Part of a small language model's weights.
Size: 8 layers, width 256, MLP 704 GeGLU, vocabulary 512.
Architecture: RMSNorm before each block, rotary positions.
Training: 171M tokens, 10450 steps.
MLP neurons of a small language model. Each row is named by its layer, matrix (gate and up: input weights) and neuron, and shows model dimensions 144-207. Each number is 200 + 30 x the weight over its row's rms, rounded and kept within 0 to 999. A neuron's up and down rows have the sign that makes its largest values positive.
Before each neuron's rows, "fires on" lists the tokens most often at its 100 highest values on Wikipedia text that the model never trained on; "fires in" lists the words (lower case) most often at its 100 highest values on Wikipedia text that the model never trained on. A number after a token or word is its count.

fires on: "w" 53, "ak" 21, "ad" 13, "d" 4
fires in: "two" 27, "take" 9, "stadium" 7, "taking" 4, "network" 4, "takes" 4
L3.gate388,213,154,203,131,200,207,220,220,172,242,242,234,205,211,182,155,172,186,219,203,201,219,178,216,203,167,199,194,204,173,160,242,186,178,237,228,201,129,195,210,187,200,160,180,234,231,210,199,160,191,174,152,164,224,183,232,177,167,156,212,237,230,253,244
L3.up388,193,226,143,236,209,143,259,203,188,198,190,219,193,249,205,168,243,205,237,175,213,190,189,187,183,170,199,207,165,228,197,152,160,207,186,148,249,201,201,229,248,246,267,177,217,193,171,221,147,238,233,259,135,175,226,230,202,200,247,201,140,188,183,206

fires on: "e" 25, "x" 24, "ir" 16, "o" 14, "ew" 8, "as" 8
fires in: "three" 25, "two" 14, "first" 10, "six" 9, "season" 7, "few" 6
L3.gate95,222,171,180,254,194,184,203,255,164,158,253,236,238,184,164,164,238,181,214,215,191,215,147,162,189,220,206,178,253,251,197,191,207,228,210,168,193,191,239,208,183,174,189,222,196,228,218,187,202,194,244,205,212,224,198,117,209,166,181,248,178,209,215,187
L3.up95,233,174,196,210,181,187,187,167,147,221,190,205,182,208,173,198,253,234,168,202,171,171,159,201,166,159,246,220,214,263,190,129,162,154,216,174,226,203,206,170,209,250,195,218,205,272,200,227,197,207,190,177,203,235,198,152,135,152,120,186,182,225,167,183

fires on: " al" 100
fires in: "also" 30, "all" 16, "album" 13, "al" 5, "along" 5, "allow" 4
L3.gate83,215,213,117,207,183,204,215,193,211,151,196,215,176,196,179,119,221,203,216,165,262,198,224,204,261,226,221,165,185,231,191,167,242,271,178,179,193,172,247,178,202,223,181,191,234,122,186,158,247,198,218,200,151,172,227,201,174,225,215,178,186,185,220,206
L3.up83,211,211,231,141,217,237,169,210,210,180,238,200,208,275,186,191,249,149,192,173,172,230,207,213,177,209,225,145,105,199,172,229,213,223,197,141,238,171,186,200,202,244,196,210,188,193,151,222,228,186,225,225,219,217,198,194,179,202,210,211,167,154,266,163

fires on: " al" 100
fires in: "also" 33, "all" 16, "album" 10, "al" 8, "allowing" 5, "although" 5
L3.gate261,222,156,188,171,181,224,169,251,209,183,240,199,173,202,201,211,165,188,148,172,184,208,272,184,219,183,224,181,210,292,232,208,247,233,177,150,236,206,281,227,206,168,161,191,203,185,208,261,219,186,228,172,154,230,166,234,206,179,231,230,274,206,235,217
L3.up261,175,216,182,181,211,176,179,208,165,213,190,149,181,240,130,242,215,214,222,156,177,200,232,193,212,193,182,179,209,279,214,256,238,225,167,165,242,215,179,163,219,200,214,227,230,163,212,235,193,239,204,228,184,186,179,163,189,275,177,128,206,195,233,187

fires on: "ation" 36, "ric" 26, "im" 9, "ion" 6, "ic" 5, "on" 4
fires in: "population" 25, "district" 19, "time" 7, "location" 6, "total" 4
L3.gate449,240,144,134,208,221,207,200,217,152,177,147,193,184,181,158,176,211,190,181,169,243,204,222,238,169,224,239,186,209,203,175,218,217,214,254,177,243,199,237,186,199,207,173,141,241,187,198,202,206,169,227,201,171,199,189,233,227,208,154,251,188,192,196,228
L3.up449,169,232,212,247,201,203,246,209,220,193,172,197,173,247,235,200,174,199,176,207,194,277,217,211,191,220,172,243,210,187,223,195,171,197,184,228,209,203,224,196,198,192,205,191,236,169,170,201,198,143,159,157,213,204,202,150,197,185,199,164,243,215,149,223

fires on: "ore" 50, "'s" 14, "ost" 10, "mer" 7, "ive" 7, " and" 5
fires in: "before" 25, "s" 14, "boston" 9, "boxscore" 6, "and" 5, "american" 4
L3.gate658,189,172,225,223,247,218,168,180,152,160,214,176,225,161,228,186,179,201,216,178,173,190,190,157,209,216,170,190,176,206,219,148,199,168,211,203,162,233,218,207,244,195,201,175,246,215,176,229,199,172,164,203,191,227,172,232,167,235,167,200,187,195,210,159
L3.up658,256,180,225,219,209,195,222,163,254,209,225,197,164,206,209,174,212,223,191,190,248,201,174,231,218,174,202,217,175,204,219,251,228,176,198,228,185,232,147,209,232,146,248,160,223,186,190,241,185,283,194,190,209,246,237,191,260,186,160,199,160,202,144,207

fires on: "il" 49, "w" 19, "im" 18, "ack" 11
fires in: "built" 20, "law" 10, "building" 9, "black" 8, "buildings" 7, "himself" 4
L3.gate54,253,140,163,191,229,210,196,197,220,174,202,232,213,212,176,180,203,185,245,168,197,230,246,202,177,166,194,180,240,214,167,180,198,190,186,222,174,274,168,203,172,201,180,250,230,209,223,180,250,130,162,210,220,197,172,174,171,192,203,202,221,246,234,190
L3.up54,232,196,215,211,199,213,190,218,151,165,180,204,187,237,237,226,190,171,192,246,168,228,199,219,168,215,184,202,253,234,237,176,181,195,241,194,218,219,228,216,280,218,229,233,210,223,232,212,230,209,213,228,165,214,213,196,182,215,170,144,157,238,239,177

fires on: "il" 53, "e" 17, "n" 12, "qu" 6
fires in: "like" 16, "built" 11, "when" 11, "until" 8, "building" 8, "buildings" 6
L3.gate1,182,170,160,135,258,184,238,205,197,205,195,192,244,236,212,162,175,180,234,188,212,209,192,170,159,230,198,209,255,246,207,196,204,168,148,229,243,223,215,217,242,172,197,193,202,169,157,232,216,200,174,233,163,207,154,198,135,192,197,188,228,205,218,252
L3.up1,233,185,227,148,177,200,186,235,232,175,182,224,189,210,234,221,217,247,205,260,170,230,205,198,158,224,204,165,198,184,197,204,226,205,208,275,168,216,236,207,144,214,116,180,168,205,212,210,179,206,190,184,277,210,184,232,210,189,165,205,194,190,248,224

fires on: "w" 100
fires in: "two" 50, "between" 26, "network" 6
L3.gate311,214,176,179,193,209,191,237,146,161,215,223,242,165,206,156,186,221,176,196,186,170,186,167,172,186,191,207,173,215,159,208,198,184,196,130,206,187,140,202,241,243,208,160,239,209,196,218,188,229,187,174,206,166,193,224,267,135,247,180,206,247,214,208,220
L3.up311,206,209,213,157,187,195,183,209,218,186,187,224,198,202,118,186,188,168,203,179,194,232,217,179,208,176,203,181,196,185,126,238,172,241,192,234,212,167,190,108,208,199,212,234,184,210,259,222,195,136,226,172,195,232,187,149,191,236,185,275,206,227,248,183

fires on: "ir" 97
fires in: "their" 53, "third" 15, "iron" 4
L3.gate415,175,179,125,200,227,166,185,221,186,215,193,232,215,184,226,185,201,144,228,222,174,265,199,189,194,208,247,227,221,244,220,218,182,181,181,244,180,216,222,220,234,176,220,273,212,180,168,216,245,178,220,210,223,199,222,224,196,190,211,149,170,192,228,173
L3.up415,153,194,185,170,199,182,180,158,181,187,200,280,180,240,218,197,197,211,192,199,203,232,209,143,131,206,212,247,226,164,176,187,210,148,194,199,190,245,191,187,136,184,234,218,184,299,219,213,127,169,248,199,222,247,95,143,226,167,182,215,163,266,226,200

fires on: "y" 36, "n" 22, "e" 21, "our" 12, "ur" 4
fires in: "they" 35, "then" 9, "one" 8, "four" 6
L3.gate384,189,175,195,176,209,162,217,220,111,198,187,156,189,237,162,145,245,162,263,213,190,201,167,243,176,197,192,238,194,223,248,238,191,233,204,133,259,236,216,179,221,203,199,232,153,199,195,221,244,294,167,212,222,151,225,219,217,246,143,241,159,216,223,196
L3.up384,184,178,231,164,248,147,193,228,201,201,180,190,157,209,191,159,169,160,137,201,198,248,193,158,223,176,241,227,232,177,196,239,173,206,167,220,149,262,130,199,223,176,217,224,170,254,203,167,244,211,184,206,210,204,168,232,183,212,197,209,200,186,195,205